config.yaml
n_layer: 10
d_model: 160
n_head: 2
n_kv_head: 2
head_dim: 32
d_mlp: 640
vocab_size: 8192
activation: "relu"
norm: "layernorm"
norm_place: "pre"
norm_eps: 1e-05
positions: "learned"
qk_norm: false
attn_scale: 0.177
bias: "all"
tie_embeddings: true
parallel_block: false
init: "normal"
init_std_qkv: 0.0228
init_std_o: 0.0228
init_std_up: 0.0228
init_std_down: 0.0228
optimizer: "adamw"
lr: 0.00273
lr_mult_up: 0.812
beta1: 0.95
beta2: 0.99
lr_head: 0.0077
grad_clip: 0.5
warmup_steps: 424
schedule: "wsd"
decay_fraction: 1.0
decay_shape: "sqrt"
final_lr_fraction: 0.0
batch_tokens: 65536
seq_len: 256
doc_mask: true
train_tokens: 291200000
steps: 4444
dataset: "wikipedia_en"
MLP neurons of a small language model. Each row is named by its layer, matrix (up: input weights; down: output weights) and neuron, and shows model dimensions 32-159. Each number is 128 + 32 x the weight over its row's rms, rounded and kept within 0 to 255.
After each neuron's rows, "fires in" lists the words (lower case) most often at its 100 highest values on Wikipedia text that the model never trained on; "fires after" lists the tokens most often just before its 100 highest values on Wikipedia text that the model never trained on. A number after a token or word is its count.

L4.up515 [146 127 120 147  92  95 119 132 122  99  92 139 110 124 170  94  80 116 151 173 126 146  96  90 175 105 117 255 123 180 124 155 118 169 179 136 112 138  97  78 115 162 140 110 126 117 143 141 127  78 131  60 158 141 149 171 145 134  98 158 105  91 140 137 174 121 143  83 127 107 154 134 103 137  87  64 145 104  69 174 122 119 127 169  72 116 141  47 138 140 125  94 146 149 130 161 112 150 121 172 134 178 120  88 204 118 120 114 122 121 106 189 160 152 148 154 130 130 101 112 124 130 161  54 107 178 129 155]
L4.down515 [151 183 133 149 144 155 122 127  93 132 143 103 155 195 118 146 124 163 153 161 129 139 149 109 150 106 152 135 133  69 163 124 143 154 147 111 112  75 118 117 122 167 120 160 106 132 122 122 124 132 207 148 167 138 103 153 102 140 152  68 112 191 141  56  84 148 124 155 138  92 132  62  86  94 139 197  42 152  88 150 139 157 115 120 165  95  85 127 131 114 133 156 125  94 101 167  67  71  85 134 163 126 168 146  95 176 154 144 126 151 137 102 110 188 132  66  84  64  56 158 173 145 117 149 164  68 175 128]
fires in: "a" 31, "7" 6, "4" 6, "5" 6, "3" 5, "1" 5
fires after: "." 36, "|" 19, " |" 6, " had" 4, " was" 4, " In" 4

L6.up532 [166 100 102 139 110  76  74 122 131 142 107 127 158 115 111  29 162  89 118 128 145  65  95 135 149  76 117 182 151 135 134 127  97 169 112 162 122 146 144 131 170 207 176  91 142  90 136 169 112 127 117 123 131 107  83  93 164 151 112 144  80 176 133 145 101 106 135 117 104  96 102 151 125 126  54  97 112  72  76 159 103 136 154 102  63 161 125 150 140 139  90  71 155 172  68 127 212 107 174 157 131 102 118 143 193 139 132 107 128 153 185 158 101  98 128 125 161 125 110 190 142  97 114 109 135 152 164 147]
L6.down532 [ 89 171 121  89 101 200 192 117 193 109 168 181  94 122 144 154  93 106 143 103 179 103 126 132 131 166 134 123 133 163 144 149 142  73 189 163 137 156 138 134  90  58 105  75  79  96 112 126  74 112  76 123 191 178 141 165  73 139 111 148 162 132 158  93 154 104 109 126 131 112 130 167 136 188 131  86 154 120 122 181  77 122 108 141 113 135 161  81 113 154 124 118 143 159 187 100 158 134 134 142 175 179  98  85 152 139 123 144 133 118 124 100  93 135 113 147  86 102 100 158 112  38 167 141 106  99 142 182]
fires in: "as" 22, "because" 14, "each" 11, "most" 10, "where" 6, "one" 5
fires after: "," 39, "." 21

L4.up357 [158 109 121 198 154  77 177  99 110 172 121 186  53 116  71  49 133 136 121 134 170 112 129 138 100 172 169 197  91 194 111 158 131 155 147 113 141 152 129 125 149 117 123 138 138 139 195 152 110 147 160 148 150 136  98  78 171 127 120  98 105  70 115 110 121 113 136  89 139 123 155 184 131 134  73 120 159  72  73 143  87 132 166  97 102 120 156  81 106 115 143  87 159 171 115 138 218 105 154 128 116 169 158 137 130 152 130 136 191 165  98 125 121 161 163 126  83 125 122 175 180  86 122  88 137 152 173 160]
L4.down357 [187 182 145 184 106 121 139  94 161 171 124 105 127 186 149 118 105  54 116 136 147 141 150 151 201 121 133 108  99  82 150 160  82 117 161  67  81 102 131 101 141 133  69 108 160 122 116  99 204 174  89  90 161 121 119 125 146 185 115 190 160 128 113 134 162 115 114  86  76 184  98 117 143 170 147 111 197 120 130  62 146 185 132 129  82 154  96 119 157 165 126 116 109 117  94 114 144 110 118 106  64 104 160 134 140 100 137  97 132 112 175 128  84 175 152 167 154  96 146 163 167  90 132 139 127 139 120 112]
fires in: "which" 53, "this" 24, "there" 6, "these" 5, "it" 4, "however" 4
fires after: "," 51, "." 40

L3.up132 [141  96  78 170 132  94 121 128 148 134 158 149 142 162  88  67 150 178  99 127 128 128  72 102 124 136 125 174 135 117 123 136 129 133 139 148 144 137 101  88  85 126 119 111 133 115 150 119 120 109 161 108 131 108  79 126 126 131  82  85  46 152  79  84 117 115 148  93 106 147  86 140 101 154 145 121 103 118  57 126  90 137 172 212 158 174 159  95  93 171 119  96 160 183 142 147 164  96 108 170 123 137 137 115 200 145 116 150 158 167 126 144 105 112 165 146 155 155 110 145 160 108 129 115  51 201 151 175]
L3.down132 [161  95 116 201  77 123 175 106 143 160 158 108 138 114 116 133 130  99 169 147 158 118  93 123 135 112 120 177 125 163 117 110 120 131 146 165 105 167 113 134 165 166 110 131 107  85 111 130 154 157  93 155 181 129 142  61 179 150 124 185 172  68 158 107 209 149 101  75 115  69 124 128 111 156  85 109 169  69 134 148 139 125 137 120  92  72 144  78 175 115 127 142 124  93 104  85 131 129 130 125 103  68 129  94  82 156 125  71 127 179 130 146 129 164  99 165  90  73 163  65 119 126  80 128 150 109 180 182]
fires in: "it" 20, "the" 14, "this" 13, "over" 4, "on" 4, "a" 4
fires after: "." 100

L6.up120 [117 115 165 202  91 133 127 123  99 159 111  71 124 104 141  90 133  80 104  85  84 109  92 106 167 162 145 146 115 176 136 208 133 122  92 150 122 113 120 188 148  99 118 143 184 113 160 147 135 109 189 123 189 187 151  76 182 127 115  90  90 137 128 158 125 121 179 130  81 126  96 164 141 159 122  66 143 157 113 173 114 100 158  84  84  76 127 125 133 151 101  51 103 165 114  93 118  86 130 133 117 144 129 115 134 164  90 122 185 141 138 112 128 159 139 137 127 139 131 120 176  60 170 110 121 179  69 173]
L6.down120 [159 127 126  73  99 170  90  87  80 130 146 122 171 114  94  92  88 144 156 108 124 133 118 147 125 172 163 103  80  95 101  81 128  84 153 139 102 150 131 135 206 103 153  84  78 131 132 134 223 127 118 129  86 114  95  94 116 191 209  97 111 158 153 170 128 209 112 127 118 130 131 130 102  79 111 128 138 139 140 117 154 110  92 172 101 101 179 190 126 100 109 152 175 149 116 153 109 169 143  79 159 161 129 149 135 136 169 143 105 179 140  95 118  78  89 113 121 171 140 162 132 169  95 123 111 132 114  44]
fires in: "but" 35, "when" 15, "as" 12, "although" 9, "while" 8
fires after: "," 37, "." 31, "\n\n" 6, "\n" 4, "-" 4

L6.up518 [137  93 126 156 112  78 171 136 115 161 120  62 144 130  74  71 140 129 132  73 132 143 136 154 134 141 168 119 119 216 127 153  83 143 118 105  72 161 119 162 150 125 119 108  96 130 209 177 157 203 147 151 124 126 165 141 149 116  30 153 164 114 133 141 132 164 112 105 139 149 133 132 128 102  43  78 173 136 158 147 104 154 147 134 132 160 147 115 179 171 119  78 138 119 124 114 128 173 121 149 195 139 168 125 155  98 116 136 173 146 102 103  96 112 162 129  97  94  91 135 150 107 129 137 156 134 104  96]
L6.down518 [152 178 127 165 124 138 178 162 114 130 140 158 117 146  83 118 146 116 160 104 147 137 115 106  75 103 100 120 141  51 160 109  80 152 155  74 134 139 181  88  80 106 129 120 166 156 158 160 144 175 196 107  95  57 131 105 127 124 161  97 140  96 117  91  56 101 164 144  74 136 125  78 180 150 135 153 120 133 137  88  96 153 150 125  82 146 103  75 107 103 103 155 150 127 142  97 155 120 104 168 160 112 129 163 140  53 137 206 159 113  75 116 199 193 144 128 154 138 147 125 110 115 152  72 124 174  64 111]
fires in: "which" 46, "it" 35, "that" 7, "club" 4
fires after: "," 46, "." 21, " The" 5

L4.up513 [ 82 118 133 132 127 124 145 124 111 101 153 126 130 115 135  56 118  78 131  85 129 136 143 126 157 110 130 122 109 181 143 153  94 205 144 115 132 117 109 131 123 143 213 139 129 142 187 164 153 138 154 161 117 106 122 150 162 135 118  99  95 144 137 107  85 134 127 142 120 109 108 150  74 102  52 116 149 153  50 104 107 114 114 125  59 174 168 144 122 136 144 135 159 184 143 155 127 108 121 122  76 165 196  85 169 160 157 167 133 143 126  88  59 123 125 110 121 174 114  98 213 175 114 104 133 150  49 127]
L4.down513 [ 92 191 135 143 146 114 157 132 133 145 169 118 142 206 120 144 112 115 137 145 154  89 114 115  96 143 117 170 109  75 118  80 150  99 113 106  97  66 169  75 155  63 100  88 133 136  94 139 144 166  97 162 140 111 128 124 137 127 121 161 141  73 101 138 106 159 124 162  68 162 113 119  96 105 189 117 118 108 190  81 170 123 138 135 104 129 170  41 150  96 120 104 105  86 145 184 114 130  87 138 179 177 100 107 163 162 127 125 172 162 112 131 171  60 175 109  98 102 122 156 102 132 101 141 137  98 165  78]
fires in: "was" 37, "it" 22, "she" 17, "he" 5, "film" 4
fires after: "." 33, " He" 16, " It" 11, " The" 7, "|" 6, "," 5

L3.up355 [139 108 104  93 106  93 146 149 112 161 132 112 126  72 106  47 145 140 153 114 166 148 105 148 131 106 198 165 161 115 136 110 103 157 144 157 109  81 123 131 155 115 197 132 138 161 172 116 151 116 181 137 174 138  89 144 120 121  96 120  25 104  76 150 103  92 115  88 111 156  97 136 116 104 102 146 113  80  61 140  87  94 144 163 119 134 151  88 144 144 126 113 144 154 149 163 148 113 105 175  82 104 140 152 145 136 128 101 195 166 105 143 111 125 159 158 150 115 111 113 191 128 145 139 134 208 189 135]
L3.down355 [155 182 113 146 106 110 129 140  98 102 124 121 125 139 103 161 125 138 121 117 103 134 121 162  88  88 105 159  93 180 153 148  91 119 114  77 154 166  78 105 190 114 113 119 136  95 146  60 231 212 100 149 139 164 158  92 248 176 125 160 167  89 121 129 121 127 117 163 155 118  96 114 115 161 134  91 153 128 119  81 164 150 166  62 103 108  98 104 152 163 117 132  95  31 143 154 143 163 149 123 155  92  84  84 109 110 126  42 114 113 153 135 145 128 144 116 121 104 120 192 128 146 109 119 147 118 146  87]
fires in: "it" 41, "the" 15, "a" 11, "when" 10, "this" 7, "if" 5
fires after: "." 98

L4.up239 [140  94 102 174 106 127  96 156 119 109 158 116 119  90 148 125 122 129 112 121  96  99 146  91 165 141 166 143 177 144 134 121 172 198 114 126 124 136  51 107 134  99 116 102 170  46 167 161 153 115 125 148 218 159 115 131 160 110 133 129 137  97 124 138 120 144 194 141 179 110 107 162 139 116 121 119 112 122 102 157 116 127 146  98  80 144 130  73 140 115 128 153 149 119 170 126 129  80 151 174   0 135 138 113 166 151  53 142 124 186 134 150 106 138 120  98 165 171  94 147 143  79 104  73 138 144 148 194]
L4.down239 [153 144 149 114 179 130 152 109 118  65 181 117  92 147  96 123  99 162  78 142 150 180  68 123 176 126 143 151  79  71 141 136 111  86 135 127  86  96 114 113  94  73 118 132 120  91 107 171 166 154 158 104  69 178  60 135  91 192 164 184 205 143 151  94 131 108  89  91 151  93 183 129 171 147 124 165  93 142  91 144 141 142 134  43  83  98  90 139 102 107 145 174 145 151 160 105 105 134 118 106 157  62 104 152  94 108 121 120 117  94  78 104 115 186  62  97 161 136 112 150 124 155  64 126 100  98 159 146]
fires in: "a" 63, "died" 5
fires after: "," 33, "." 26, " was" 4

L3.up417 [112 128 169 150 148 102 158 159  99 134  81 167 158 137 133 102 123  97 138 112 108 112 155 123 143 139 155 143 162 133 140 141  74 153 105  98 151 128 105 168 156 137  80 131 170 164 141 150 123 173 133 148 137 144 177  88 133 119 112  39 105 100 111 133 102 135 123 178 123 132 186 151 106 111  34 121 182 102  87 190  96 149 132 125 116  86 146 127 130 146 109  87 112 176 109 223  83  93 121 146  98 147 144 100 126 104 102 111 108 128 106 102 129 172 151 163  80 186 117  97 108  69 140  78 163 227 120 103]
L3.down417 [ 77 148 128 108  67 139 187 103 116 141 169 147 135 123  83 155  88 116 107 118 130 157 119 150 140  92 184 117 130 149 152 126  74 210 152 117 125  88  80 166 112  91  70 184  96 152 163 153 141 162 136 128  61 140 141 168  83 125  86 157 122 133 132 132  94  91 127 152  93 117 142 146 104 105 192 114  84 169 105 169 145  82  99 114 135 144 132 151 227 188  70 181 123 104 112 162 134 172  30 170 157 102 120  96  90 150 117 101 157  88 102  77  95 125 148 146 150 152  96 137 142 109 109 148 118 143 126 139]
fires in: "it" 40, "which" 17, "film" 8
fires after: "." 35, "," 15, "\n\n" 4, "-" 4

L6.up634 [148  89 143 155 144  68 139 124 129 140 122 117 141 144 101  10 153 115  93 176  95 116  81  95 164 127 134 176  78 175 108 150 131 205 152 130 131 169 113 122  98 163  73 100 107 143 151 160 114 115 142 174 185 126 120 123 154 102 127 132 133 110 132  96 116  80 153 123 175 135  34 132 132 140 102 138 144 103 106 147  96 137 155 168  66 131 151 160 105 159 185  95 145 137 114  80 103  71 129 133 115 145 102 109 210 124 152 120 182 143 125 181 130 177 149 153 145 151 117 127 149 175 154  93  78 151 103 158]
L6.down634 [129 115  80 138 149 103 130 102  83 140 126 188 129 203 203  77 173 114 172 109 162 108 142 133 130 136 167 119 122 115 148 148 185  89 174 120 119  78  71 107 156  95 143 198 152 137 100 149 132 115 163 106 149 130 132  90 145 130  92  80 143 116 150  87 207 121  79  87  98  64 106 161 101 131 130 122 130 107 141 115 187 153  86 101  67 100 108 134  85 108 132 150 112 149 113 125 158 105 104 116 127 100 131 133 122 194 146 118 124 138 121 171 124 111  91 118 171  66 141 171 141  99 106 112 160 124 163 108]
fires in: "made" 31, "it" 26
fires after: "." 37, " was" 9, " were" 9, " is" 7, " and" 5